Part of a small language model's weights: no biases in attention or MLP, 447M tokens.
MLP neurons of a small language model. Each row is named by its layer, matrix (gate and up: input weights; down: output weights) and neuron, and shows model dimensions 64-191. Each number is 200 + 20 x the weight over its row's rms, rounded and kept within 0 to 999. A neuron's up and down rows have the sign that makes its largest values positive.
After each neuron's rows, "fires in" lists the words (lower case) most often at its 100 highest values on Wikipedia text that the model never trained on; "fires on" lists the tokens most often at its 100 highest values on Wikipedia text that the model never trained on. A number after a token or word is its count.

L8.gate421,196,210,198,210,206,191,186,207,194,230,205,158,183,195,187,192,227,204,236,160,205,179,177,190,221,188,198,193,182,210,206,224,223,193,207,211,192,202,233,170,200,165,215,189,225,199,189,207,206,194,218,197,202,231,230,206,172,191,212,228,219,218,194,192,203,236,204,196,174,186,226,161,182,248,183,208,169,163,171,172,221,216,176,207,172,221,218,189,184,204,230,178,207,229,201,192,206,220,226,223,220,186,182,191,212,234,186,198,190,221,184,202,182,172,233,179,159,169,207,170,192,215,201,166,196,199,181,177
L8.up421,201,203,225,223,206,196,220,211,212,178,206,174,218,212,193,256,195,204,207,193,180,213,200,219,226,180,203,203,180,228,205,207,217,195,231,210,203,189,173,211,202,168,201,225,193,218,166,190,193,224,209,194,189,155,193,196,201,214,218,208,215,213,192,210,175,202,200,197,169,260,179,179,174,230,204,241,220,233,196,203,185,199,220,200,236,201,194,175,203,201,198,205,220,194,232,183,202,164,169,250,203,177,226,201,189,210,241,209,217,195,197,228,180,227,201,192,202,214,159,164,188,202,210,205,203,200,207,167
L8.down421,199,200,198,189,185,209,167,202,193,175,209,230,198,230,193,195,184,219,217,199,163,190,203,168,239,197,167,222,224,161,205,204,188,186,211,223,192,185,151,212,215,202,187,218,169,191,212,187,214,199,174,213,213,203,204,197,170,205,213,191,198,178,202,180,225,151,227,176,211,180,228,229,210,184,180,198,219,190,205,207,187,232,193,202,234,226,197,190,241,165,180,180,211,194,194,201,203,198,214,202,161,213,216,192,210,189,216,192,196,223,211,212,199,209,199,213,214,204,199,225,198,201,229,235,211,202,210,259
fires in: "and" 75, "or" 14
fires on: " and" 75, " or" 19

L7.gate389,195,187,211,226,215,202,237,181,191,214,212,217,219,211,183,202,147,188,210,223,212,178,185,213,230,179,190,178,201,214,226,199,237,203,175,200,205,203,185,182,187,215,186,198,189,202,197,200,210,191,186,224,193,206,182,153,182,187,173,215,209,194,234,217,233,177,186,191,190,156,195,234,207,199,178,208,225,202,213,188,244,229,199,202,212,227,215,195,215,174,183,241,210,186,206,193,216,216,215,227,212,221,173,207,173,183,177,224,215,250,203,190,213,202,162,190,236,180,203,214,195,180,196,157,189,220,222,211
L7.up389,208,200,195,230,192,182,206,184,222,174,189,212,147,196,194,184,176,196,205,224,213,216,176,217,201,207,190,194,206,178,208,204,201,210,198,182,189,246,201,172,177,199,198,199,230,221,181,224,188,153,229,199,225,224,205,193,173,200,173,196,197,195,220,197,226,240,185,217,196,215,178,227,214,195,189,181,196,190,194,242,196,209,250,227,181,201,208,131,179,205,183,197,192,185,181,187,195,195,205,215,165,231,206,188,191,201,210,237,220,205,210,210,234,202,191,224,205,203,175,169,164,197,184,176,206,193,181,186
L7.down389,181,202,187,240,212,188,246,168,188,241,194,186,233,172,200,217,205,200,209,184,217,205,219,212,207,175,207,208,200,212,189,172,218,174,198,195,218,185,205,213,224,216,204,217,201,192,218,202,167,194,179,231,173,208,196,191,259,160,255,200,190,220,205,235,196,208,179,209,211,192,187,175,176,200,199,217,196,183,211,171,218,203,166,182,237,181,204,199,197,219,193,189,194,232,171,183,205,186,189,181,202,181,199,194,185,187,204,198,199,219,183,188,206,207,180,189,223,205,193,229,222,180,197,195,173,204,219,179
fires in: "with" 32, "all" 26, "like" 5, "because" 4, "where" 4
fires on: " all" 39, " with" 26, "ith" 8, "ike" 5, " because" 4, " where" 4

L2.gate234,162,210,222,191,228,223,225,206,180,233,204,229,197,209,190,168,207,190,196,218,167,227,188,208,221,184,197,192,196,194,244,199,208,202,214,207,197,213,223,173,184,191,218,203,227,201,201,163,231,211,192,216,185,214,201,201,225,181,164,195,220,205,193,185,178,226,218,225,183,230,252,185,180,211,191,193,215,215,218,191,189,208,194,235,224,237,205,217,198,197,187,204,173,170,204,189,219,181,206,221,178,184,210,192,195,194,203,183,171,192,191,153,202,168,140,156,186,218,183,174,191,177,206,159,192,159,197,180
L2.up234,201,218,188,165,208,165,213,170,185,224,223,207,183,234,194,200,213,203,198,196,143,231,195,180,208,225,191,167,165,171,196,204,234,209,193,210,256,169,234,198,163,196,193,214,166,136,198,210,221,187,198,199,168,187,217,213,227,200,195,186,211,186,227,219,178,207,220,181,186,202,225,225,179,196,151,202,209,206,208,173,192,233,191,240,207,208,208,181,204,221,189,169,186,225,185,208,226,199,206,223,186,179,221,206,158,229,202,194,191,193,227,168,197,186,189,181,176,184,187,216,204,182,190,215,195,180,181,185
L2.down234,253,191,157,189,203,181,202,226,248,207,220,224,157,172,189,236,187,219,215,227,189,184,203,201,217,168,180,197,206,209,176,219,213,206,177,204,229,189,150,210,214,195,217,212,179,201,222,225,192,144,203,211,182,185,223,229,169,198,249,184,195,199,225,207,213,169,198,189,249,194,195,213,187,200,199,212,190,203,181,187,183,184,201,200,205,210,195,204,204,187,223,203,209,240,199,179,192,191,209,198,211,196,187,222,165,239,200,231,224,198,209,229,213,204,190,209,224,205,193,246,217,230,170,218,202,218,200,233
fires in: "after" 32, "in" 17, "grade" 10, "social" 9
fires on: " after" 20, "ial" 16, " in" 13, "ade" 11, "on" 8, " After" 7

L8.gate622,190,198,190,207,223,217,210,190,211,181,199,228,220,212,224,185,166,207,205,204,230,245,209,204,218,177,225,199,185,237,169,195,196,206,193,200,201,192,181,221,212,202,239,240,202,203,182,200,204,210,145,203,225,185,181,188,175,180,209,206,218,191,192,208,175,159,213,176,181,189,211,203,183,203,228,212,235,195,208,194,200,235,188,200,232,206,190,182,223,214,212,174,175,192,211,216,203,186,212,187,161,196,211,189,210,223,224,172,159,169,205,187,234,198,196,193,162,215,176,199,204,207,185,197,194,221,206,211
L8.up622,156,206,205,208,215,230,226,213,228,237,195,191,193,183,219,227,233,186,200,212,187,194,206,212,204,207,210,189,190,223,214,213,183,214,174,233,225,194,176,168,190,191,164,201,239,213,208,209,206,197,167,209,187,166,206,201,185,192,165,201,169,189,213,217,160,197,190,202,193,201,212,234,210,179,144,184,201,219,194,186,184,180,199,197,236,224,166,188,228,200,208,164,204,179,173,224,168,198,179,228,222,208,227,214,189,229,228,193,171,177,187,198,182,184,235,148,197,216,196,200,187,207,194,185,183,226,202,199
L8.down622,196,224,174,201,245,200,179,209,205,216,216,215,217,206,189,166,213,223,164,211,171,208,197,170,244,185,216,201,212,193,214,212,219,206,196,258,210,192,181,193,213,200,199,205,185,191,183,168,180,235,213,216,245,218,176,187,186,189,157,196,208,190,243,200,205,209,190,226,203,209,222,205,186,211,219,231,202,195,196,194,197,233,173,225,193,175,202,236,199,193,157,175,232,212,224,207,202,185,228,216,204,199,207,222,194,172,190,169,238,159,214,185,193,209,233,178,199,223,209,171,189,203,209,206,209,214,199,201
fires in: "to" 59, "in" 4, "be" 4
fires on: " to" 59, " in" 11, " be" 4

L5.gate600,207,208,199,166,243,185,208,190,255,227,219,213,206,207,214,212,204,183,246,203,215,207,217,182,194,202,172,226,205,205,221,204,222,190,186,212,185,189,222,181,188,187,194,205,218,202,224,219,208,214,206,170,201,214,209,244,170,173,185,216,230,230,213,162,216,197,210,214,170,192,240,215,209,186,204,198,190,180,183,164,209,203,189,197,200,225,183,173,197,188,237,190,214,179,210,181,171,191,218,219,206,162,158,189,192,199,219,163,212,198,210,187,233,228,142,208,203,226,229,185,181,240,193,190,211,243,229,190
L5.up600,199,189,192,235,203,218,198,222,190,164,174,208,189,194,190,164,199,214,221,173,176,182,203,183,228,218,219,183,199,224,205,204,241,213,207,220,203,211,233,191,212,207,209,191,219,195,170,188,233,192,193,174,164,206,200,191,179,185,212,201,180,187,137,206,171,209,200,179,223,167,165,209,174,151,180,188,191,191,189,186,172,174,192,210,207,227,228,182,200,211,197,236,214,188,210,207,186,236,197,212,218,172,210,199,223,227,268,193,191,199,194,220,198,171,244,192,190,199,206,206,167,200,235,227,168,227,174,217
L5.down600,228,195,165,224,173,209,228,241,169,199,191,208,236,201,178,156,197,199,188,207,183,225,169,216,215,195,210,219,236,210,220,171,198,210,227,201,226,210,212,201,220,214,192,211,175,189,166,160,225,183,195,195,185,181,192,174,254,220,209,202,180,168,178,215,185,217,167,206,226,182,175,178,194,175,194,194,202,202,192,193,170,192,204,216,217,192,211,199,188,217,191,208,196,214,177,235,180,221,204,171,176,216,214,223,184,217,220,220,153,213,234,235,188,204,200,210,192,177,208,189,189,207,191,181,214,160,180,195
fires in: "and" 51, "then" 17, "eventually" 7, "quickly" 4
fires on: " and" 51, " then" 17, "ually" 10, "ly" 5, "ther" 5

L2.gate33,186,212,211,176,239,184,213,205,219,183,154,219,186,207,239,222,202,216,197,192,196,204,204,180,175,224,187,204,177,223,203,202,219,196,214,202,220,205,193,202,178,197,194,247,190,205,201,210,228,191,192,195,188,167,213,230,214,165,209,197,190,200,156,263,232,191,170,182,198,211,173,226,188,234,197,237,206,214,194,218,208,183,202,156,199,194,247,221,221,205,205,165,191,195,187,216,168,216,203,207,195,234,207,169,177,189,219,221,188,187,189,212,193,184,174,189,223,219,198,207,200,211,169,199,163,187,198,214
L2.up33,173,201,219,190,234,207,230,225,182,214,187,174,190,183,161,241,205,180,181,175,191,190,215,203,210,214,213,186,202,200,188,192,185,190,214,206,214,190,193,184,208,194,230,195,204,161,216,179,220,212,188,197,209,175,197,203,192,197,181,195,154,203,182,234,188,194,207,232,194,200,203,207,205,195,207,185,200,202,178,192,161,166,227,177,207,203,201,173,188,189,216,239,208,222,190,225,172,219,213,166,197,205,231,187,269,162,207,195,227,209,205,193,175,218,204,196,180,232,210,164,183,182,184,207,181,194,248,206
L2.down33,200,183,160,191,226,176,227,203,211,162,176,191,216,154,192,182,208,231,211,200,210,206,193,206,215,190,240,208,181,231,180,190,180,171,226,204,248,209,168,210,178,203,199,196,198,197,195,225,197,197,164,208,198,186,196,224,210,174,184,196,157,203,180,214,200,193,162,201,152,195,167,209,183,188,204,232,221,216,189,183,209,179,221,191,184,209,193,228,203,236,195,172,245,194,224,237,180,213,196,189,196,214,212,224,177,171,166,214,218,180,214,224,176,234,217,210,201,245,222,196,191,192,177,197,180,206,213,197
fires in: "and" 17, "there" 11, "as" 11, "andreettae" 5, "in" 5, "therefore" 4
fires on: "re" 32, " and" 17, " as" 11, "ade" 7, " in" 7

L8.gate452,257,215,203,228,200,213,175,213,222,202,178,202,181,213,184,212,165,171,188,189,218,221,203,216,199,196,209,207,177,222,213,189,132,228,190,205,190,155,193,211,188,174,241,201,195,164,215,193,204,245,160,230,210,207,190,205,214,198,175,212,219,195,168,216,194,222,161,187,225,208,185,207,186,187,239,207,234,200,173,170,183,201,195,174,223,185,193,228,176,196,206,190,204,207,205,245,187,197,212,191,220,199,196,219,201,188,213,199,204,213,204,199,189,190,182,210,210,228,191,199,164,222,208,194,236,188,228,212
L8.up452,171,172,174,224,175,192,193,191,224,203,206,205,212,208,216,196,229,205,199,205,168,157,202,206,171,171,211,177,224,233,170,224,210,209,192,222,175,190,216,223,184,180,224,190,189,240,188,211,128,203,200,180,207,193,172,173,192,212,198,225,213,184,156,184,204,197,225,202,195,208,180,188,240,219,215,199,209,205,214,187,207,173,178,203,226,173,198,188,200,245,192,193,170,211,191,215,213,221,189,228,179,233,188,178,205,181,202,186,211,217,189,192,210,217,190,176,184,192,176,161,171,196,226,196,196,206,187,150
L8.down452,198,221,225,203,190,188,214,202,206,186,207,190,178,246,185,186,240,208,213,208,262,177,192,202,176,174,194,192,185,170,177,204,172,181,224,209,242,231,201,182,198,221,237,212,206,213,128,205,178,203,183,204,212,165,191,205,215,211,221,180,236,212,223,204,189,182,202,184,191,186,196,178,217,175,216,222,222,209,220,214,228,207,228,197,189,187,203,215,192,198,228,197,162,188,203,213,190,220,215,196,204,233,209,221,194,199,195,189,204,207,222,225,173,216,181,219,193,225,211,225,242,223,211,196,226,204,174,184
fires in: "was" 42, "is" 10, "were" 8, "it" 5, "been" 5, "one" 4
fires on: " was" 42, " is" 10, " were" 8, " It" 5, " been" 5

L8.gate313,188,210,196,188,218,213,200,204,213,187,217,199,201,206,185,221,149,199,210,194,176,167,231,161,210,193,206,214,200,199,185,191,170,213,166,210,246,201,237,214,192,206,168,208,220,187,176,209,184,175,221,178,192,201,220,223,190,199,173,153,184,217,206,224,192,210,173,217,165,195,236,143,158,194,201,228,218,202,194,190,159,224,199,208,201,200,177,208,180,190,187,163,235,181,212,183,181,202,238,202,211,235,207,201,168,170,202,225,170,229,225,195,213,195,231,228,198,188,212,182,179,188,163,166,205,179,205,160
L8.up313,189,191,196,206,238,203,214,220,223,174,220,219,175,213,208,216,159,234,219,242,171,174,224,171,245,187,189,203,221,210,200,234,172,198,191,202,196,231,197,200,176,197,223,184,198,205,178,187,196,199,202,204,184,198,218,205,228,190,217,193,204,188,197,218,186,210,197,203,190,188,205,167,198,187,204,199,186,187,213,164,137,194,172,211,168,200,200,194,204,172,224,204,234,200,191,214,181,215,201,177,220,206,192,186,229,161,212,219,188,208,202,194,204,226,232,202,169,215,209,168,182,183,189,170,220,191,178,196
L8.down313,225,132,210,198,180,187,198,208,201,181,201,221,195,226,203,211,209,169,214,205,108,215,179,193,189,168,217,196,216,222,200,220,188,215,211,180,198,189,194,203,195,163,217,172,177,214,193,174,199,184,193,224,208,196,191,175,179,188,218,212,176,194,191,201,190,196,194,192,226,192,245,240,190,206,223,188,184,221,208,179,209,205,180,163,200,196,200,211,182,220,177,186,204,197,193,208,232,181,223,200,187,174,194,214,215,231,246,220,163,193,195,176,197,195,157,187,178,191,210,231,191,170,205,225,193,189,233,214
fires in: "and" 97
fires on: " and" 97

L5.gate594,179,186,186,200,167,214,194,208,201,167,198,143,212,177,197,174,227,212,178,207,194,208,236,214,203,192,219,234,186,178,200,213,194,173,217,210,165,173,212,216,166,213,202,202,182,196,233,212,163,171,181,172,200,211,232,139,204,170,208,184,208,188,196,209,162,206,206,168,216,229,227,181,203,195,208,201,189,200,178,199,211,213,204,161,183,229,199,223,209,210,192,219,223,179,159,192,207,209,196,167,159,203,192,200,194,188,213,220,202,215,221,189,214,178,180,188,197,197,201,198,172,211,199,207,232,215,199,222
L5.up594,200,181,214,192,188,167,196,177,184,194,189,209,218,215,142,194,219,182,226,232,213,223,190,210,166,189,190,190,200,206,212,186,209,210,225,227,178,255,223,215,210,186,207,190,206,205,172,202,190,202,194,178,192,191,215,158,210,218,193,201,174,181,216,184,202,210,212,245,175,234,143,233,198,199,220,217,233,204,222,196,196,157,232,165,188,221,210,223,228,210,209,170,164,199,208,208,183,226,186,222,173,176,203,223,219,208,195,173,186,172,186,198,223,213,207,153,214,188,178,192,201,205,188,183,173,220,216,173
L5.down594,222,200,170,173,212,213,206,197,245,216,206,220,195,181,236,230,181,205,194,165,146,193,182,204,203,230,202,188,218,235,217,198,177,189,236,220,236,165,201,214,209,213,196,219,207,234,198,212,182,198,229,220,188,209,216,223,170,171,176,208,187,208,221,246,226,180,200,177,234,181,213,187,194,230,218,191,196,177,181,231,180,221,200,216,175,217,215,195,200,189,202,207,242,159,219,182,214,202,195,208,195,216,198,182,209,215,206,212,207,232,223,200,199,189,190,220,182,191,235,185,197,213,203,215,180,205,187,211
fires in: "of" 15, "from" 13, "is" 7, "joined" 5, "based" 5, "establishing" 5
fires on: "ing" 22, " of" 15, " from" 13, "ed" 11, "s" 9, " is" 7

L5.gate221,213,181,175,180,172,230,216,216,194,192,189,195,223,197,238,192,178,210,211,194,221,208,193,184,223,198,147,192,190,192,220,218,194,202,174,189,233,217,186,171,185,206,244,197,149,180,202,192,225,167,215,186,187,168,194,188,194,200,166,223,217,180,233,198,227,216,204,187,185,212,190,206,181,227,190,204,203,200,205,172,201,239,202,207,218,189,184,183,179,195,206,225,188,202,184,220,210,225,227,185,196,214,229,215,155,172,200,224,202,228,183,184,224,224,186,209,195,182,186,186,178,185,196,209,216,242,216,188
L5.up221,192,174,190,206,152,237,205,195,213,205,210,193,247,208,176,179,233,226,181,175,185,200,187,185,180,185,241,218,220,220,196,217,174,205,187,207,215,193,181,182,213,217,194,225,213,197,193,193,180,176,189,161,181,243,237,214,186,200,219,181,179,211,192,191,181,197,170,251,246,183,188,196,195,243,201,174,223,201,219,186,202,163,189,224,169,170,194,217,188,203,176,203,203,232,218,234,186,168,223,203,175,199,218,189,183,215,227,243,198,179,194,192,214,190,216,194,203,185,211,207,211,182,184,203,226,171,199,178
L5.down221,180,197,186,241,237,189,197,221,194,196,224,208,200,214,210,212,204,183,190,206,191,193,172,212,215,232,233,208,218,215,182,182,205,209,198,218,162,157,218,212,175,207,184,230,213,184,205,208,207,208,204,218,202,196,212,217,227,238,212,194,210,188,207,224,209,159,227,209,223,192,200,164,206,177,221,233,175,175,194,207,167,194,195,206,202,212,164,184,214,210,194,184,208,221,231,213,149,174,184,209,180,175,187,191,225,230,187,201,202,209,218,226,190,191,208,174,201,196,257,223,176,224,189,204,159,214,193,198
fires in: "that" 32, "be" 11, "become" 5, "follow" 4, "before" 4
fires on: " that" 28, " be" 11, " bec" 6, "at" 5, " follow" 4, " before" 4

L7.gate230,183,200,235,216,217,177,197,231,207,251,205,208,194,193,229,212,145,185,182,214,165,181,168,171,207,205,191,201,190,203,209,177,189,223,198,171,202,153,215,226,189,198,209,204,195,203,214,176,222,221,243,184,203,209,191,195,225,193,187,206,195,243,224,225,172,180,213,218,217,216,223,217,190,269,222,185,213,199,223,199,192,187,170,197,194,235,231,199,200,239,212,160,185,173,194,206,193,213,203,195,190,189,234,210,205,206,226,260,178,197,196,165,227,193,178,227,190,185,210,229,220,218,171,198,216,197,210,189
L7.up230,201,198,221,205,188,188,204,190,212,231,216,172,188,211,180,195,188,173,201,199,238,190,230,189,186,184,223,183,156,201,200,212,187,188,202,201,212,215,211,198,210,217,239,211,244,182,192,176,204,200,224,197,195,203,202,219,175,172,214,157,190,205,189,217,190,220,197,213,171,212,201,202,228,166,193,190,166,179,196,215,201,170,153,212,214,164,167,202,217,210,164,206,195,186,171,178,185,208,200,215,195,223,178,186,179,199,188,169,185,177,185,216,192,208,182,237,166,243,208,204,191,183,208,208,221,203,176,208
L7.down230,204,199,234,208,200,196,202,186,197,213,229,218,222,222,211,204,209,193,203,208,208,228,261,178,208,181,198,227,202,190,214,202,199,203,209,231,199,201,209,204,195,191,211,193,183,159,182,213,222,202,203,182,207,216,176,199,212,150,206,137,200,193,214,192,188,206,167,207,203,205,167,176,182,195,184,215,209,228,188,182,205,241,177,219,150,224,188,213,168,202,215,214,205,238,205,223,157,199,204,171,211,199,225,176,178,201,171,200,196,213,173,190,180,200,185,223,215,224,181,219,155,191,207,200,212,192,218,223
fires in: "and" 92, "while" 4
fires on: " and" 92, " while" 4

L7.gate686,229,206,204,208,189,256,166,189,218,159,230,192,207,200,167,208,207,198,199,199,187,205,181,228,174,207,212,204,208,222,238,210,172,174,177,176,215,207,209,216,193,189,188,194,191,155,182,225,220,209,173,184,179,205,186,229,200,159,169,179,202,219,183,197,193,170,198,180,173,184,194,213,193,212,240,211,188,214,209,205,242,219,200,201,198,231,222,200,179,210,188,206,181,170,160,226,232,216,193,227,218,206,205,164,224,212,230,228,208,212,215,170,196,210,215,178,178,234,219,177,179,172,202,224,194,223,203,240
L7.up686,189,189,209,192,209,194,209,198,188,205,230,212,218,223,214,199,152,146,236,201,217,196,235,207,210,187,201,192,242,195,200,225,185,171,194,190,170,232,206,200,188,199,183,199,207,189,198,199,219,244,238,235,159,200,198,218,211,203,220,180,214,175,198,199,180,162,229,222,197,185,216,189,165,215,205,177,206,207,173,212,200,192,205,234,219,205,195,199,202,192,210,210,194,220,201,179,233,175,201,221,267,181,207,205,211,220,177,193,194,219,224,205,210,197,190,211,156,222,220,232,199,177,188,189,240,213,205,207
L7.down686,224,197,209,209,189,207,189,178,171,190,212,199,191,203,223,168,208,196,186,190,200,232,182,123,231,220,214,196,200,210,196,193,185,211,221,214,192,202,212,213,220,169,234,213,205,205,243,174,180,179,201,214,219,198,211,210,204,226,195,257,182,184,206,219,202,218,207,220,211,229,205,190,211,180,190,190,190,215,199,206,183,210,181,190,156,221,171,212,212,214,216,220,239,205,240,215,198,215,215,193,172,186,213,216,188,220,186,222,185,168,151,228,210,180,197,226,232,179,168,234,236,250,208,197,179,204,170,166
fires in: "and" 24, "such" 17, "both" 7, "either" 5, "well" 5
fires on: " and" 24, " such" 17, "her" 5, " well" 5, " both" 5

L5.gate272,182,187,215,182,185,196,164,215,206,191,162,207,171,182,188,207,207,208,253,198,202,197,233,199,197,196,241,215,168,205,199,230,218,195,207,183,155,196,214,197,204,216,222,215,195,216,233,198,198,205,192,212,150,193,188,182,218,184,156,212,242,184,193,209,244,191,218,208,157,162,173,181,196,188,198,214,201,167,193,229,194,205,190,175,186,198,224,180,212,214,237,213,172,166,225,221,205,208,180,175,216,173,195,226,236,214,199,223,198,190,192,194,184,197,208,209,194,214,175,202,176,166,180,204,160,195,198,189
L5.up272,240,216,232,200,212,212,178,174,176,201,210,163,186,200,206,217,182,213,230,221,205,177,215,183,228,197,188,209,240,159,223,230,186,200,198,226,178,223,222,208,191,222,198,224,208,216,226,194,201,240,200,191,199,190,239,202,193,199,197,188,207,180,188,202,223,217,218,185,207,205,199,194,192,167,232,218,214,231,237,212,201,145,199,197,213,172,220,188,224,203,213,210,185,203,173,218,210,170,222,172,217,168,235,233,209,206,217,206,226,196,245,172,203,206,225,207,212,228,177,216,192,211,201,233,165,200,204,179
L5.down272,207,232,202,189,219,193,203,197,206,221,199,203,233,198,210,217,185,218,183,210,162,238,190,207,190,190,203,185,206,184,178,168,197,197,208,196,212,221,183,202,202,191,196,225,221,202,178,178,172,210,218,167,215,217,204,187,176,227,219,209,219,241,253,207,188,233,182,185,194,174,217,135,180,216,181,216,184,194,210,197,230,190,199,209,213,206,164,227,199,215,239,205,174,226,197,207,191,234,200,203,201,198,197,178,193,202,220,194,218,235,167,216,208,223,219,156,181,193,220,181,217,213,222,197,180,207,192,177
fires in: "the" 24, "moved" 12, "from" 6, "connects" 5, "him" 4, "connecting" 4
fires on: " the" 24, "ed" 18, "ing" 7, "ated" 6, " them" 6, " from" 6

L3.gate15,186,211,215,194,196,196,224,199,206,224,222,189,201,180,177,228,144,219,192,243,182,201,206,209,230,196,217,190,198,217,184,165,178,201,184,186,222,173,178,163,185,182,191,184,163,175,197,199,218,207,173,216,218,186,215,208,171,233,197,235,230,223,221,205,160,188,182,184,180,188,214,177,188,186,189,209,190,177,233,227,169,212,187,190,180,199,230,189,156,229,182,201,202,163,231,204,199,181,253,205,187,205,176,202,202,195,191,195,201,176,219,193,225,213,232,189,181,178,189,200,194,174,204,174,196,197,179,240
L3.up15,174,227,197,220,185,195,178,218,186,208,188,180,183,194,200,179,201,178,180,222,227,182,190,231,223,208,214,188,160,200,208,179,201,221,197,191,207,200,241,146,193,214,214,188,186,241,209,218,201,162,200,167,209,205,193,187,193,234,215,188,220,206,211,180,181,168,228,221,195,183,237,169,204,155,200,216,204,191,175,209,196,171,188,173,203,171,178,205,169,221,212,193,187,188,193,168,183,164,233,214,236,201,219,188,175,205,228,199,213,184,205,209,215,193,185,174,197,220,215,211,219,184,201,196,198,197,182,211
L3.down15,234,202,204,185,195,197,210,196,224,208,201,216,221,226,191,199,224,214,224,188,220,212,180,174,174,215,184,222,218,199,205,232,216,215,245,201,225,165,216,226,174,219,230,210,183,221,209,187,194,197,207,212,190,203,174,182,201,178,197,201,195,224,229,169,196,186,225,214,198,191,191,238,212,182,197,208,219,198,131,158,227,199,210,205,194,204,197,192,214,173,238,193,216,199,202,230,220,181,178,219,213,219,210,190,228,161,207,229,204,176,180,213,189,202,220,208,203,219,184,151,165,192,192,232,206,198,200,207
fires in: "to" 31, "force" 11, "hand" 6, "performance" 6
fires on: " to" 32, "ce" 19, "and" 12, "ack" 5

L5.gate678,172,156,183,176,205,223,189,191,224,200,212,238,199,212,196,224,200,201,205,210,216,189,187,219,197,179,179,178,189,230,186,159,190,183,182,144,210,183,192,239,195,193,196,207,175,220,170,218,189,189,195,215,220,227,183,201,191,195,202,192,213,222,176,189,198,188,224,205,198,179,194,199,209,217,189,208,193,181,175,235,180,177,212,191,151,183,185,217,204,221,175,233,187,193,197,177,216,195,194,232,194,195,250,207,207,159,206,170,211,205,181,184,195,125,210,235,214,216,185,179,214,196,222,186,194,161,169,201
L5.up678,178,156,196,188,226,196,211,192,226,174,210,193,185,196,182,215,216,205,178,210,191,200,196,204,231,213,207,221,174,192,208,190,171,143,219,186,210,146,177,236,205,187,204,182,181,207,216,233,209,206,213,207,173,203,163,209,215,236,214,207,199,194,219,179,173,186,203,214,179,177,201,203,212,196,200,187,194,200,184,235,209,176,192,229,185,207,200,199,197,208,219,206,193,211,178,168,181,186,206,233,203,200,205,198,212,169,168,201,181,177,204,185,208,172,194,208,191,235,200,181,194,219,208,178,177,192,182,185
L5.down678,197,220,201,194,203,231,164,169,179,201,166,174,185,166,180,173,213,197,195,215,236,182,208,162,229,213,189,227,203,208,209,182,219,167,175,187,161,200,192,231,190,196,230,201,164,210,190,226,198,176,211,231,186,207,189,206,205,196,222,181,183,196,209,199,191,194,193,219,207,166,199,226,212,174,214,192,228,232,187,195,175,202,209,183,199,195,183,227,208,210,216,223,217,242,208,184,189,163,215,206,181,204,162,203,208,195,230,221,187,213,191,197,202,193,213,254,166,181,208,206,212,175,235,211,177,160,216,196
fires in: "august" 17, "march" 12, "november" 11, "october" 10, "september" 9, "may" 8
fires on: " August" 17, " March" 13, " November" 11, " October" 10, " May" 8, " September" 8

L3.gate12,177,201,150,201,192,184,196,208,239,192,208,201,206,173,220,179,211,196,212,205,178,188,185,168,215,177,189,253,174,205,176,223,193,170,195,195,198,195,211,232,198,203,209,187,157,205,196,228,219,185,181,183,177,183,159,201,208,175,183,213,192,233,236,208,167,229,223,213,189,200,253,196,225,201,220,167,157,178,191,205,225,194,216,207,246,186,197,201,206,236,200,194,208,214,235,204,219,175,225,212,179,216,188,206,180,206,181,206,213,205,183,215,218,202,207,199,197,190,172,212,214,170,200,202,173,189,190,155
L3.up12,185,225,170,195,217,174,181,230,200,153,214,194,200,190,181,191,215,196,210,204,182,182,227,188,183,194,205,204,188,209,179,195,217,178,221,196,211,235,236,227,160,226,208,220,204,216,202,238,214,184,182,180,197,196,191,188,199,176,192,186,195,197,225,200,160,195,199,205,197,170,220,221,183,196,198,196,191,205,171,178,200,229,198,204,242,190,197,240,199,191,211,199,213,214,238,197,218,184,263,218,168,214,162,207,187,196,166,206,234,209,185,197,221,195,220,167,190,192,182,162,191,167,195,195,162,218,174,226
L3.down12,201,220,161,178,187,234,232,214,190,211,215,193,185,187,231,189,188,194,186,206,171,224,228,206,223,196,217,198,187,204,172,212,209,139,220,173,214,173,195,188,179,182,174,169,160,196,208,232,186,200,185,211,189,170,209,203,227,182,206,178,217,233,221,208,220,225,251,206,210,193,192,183,202,180,195,187,222,210,211,229,212,191,203,174,191,175,208,199,214,220,193,184,228,222,208,177,213,201,188,201,180,217,221,217,168,200,192,225,225,197,206,176,175,203,197,204,184,203,209,234,231,196,180,190,219,229,198,177
fires in: "in" 37, "during" 33, "through" 9, "throughout" 6, "despite" 4
fires on: "In" 28, " during" 19, "uring" 14, " through" 10, "in" 9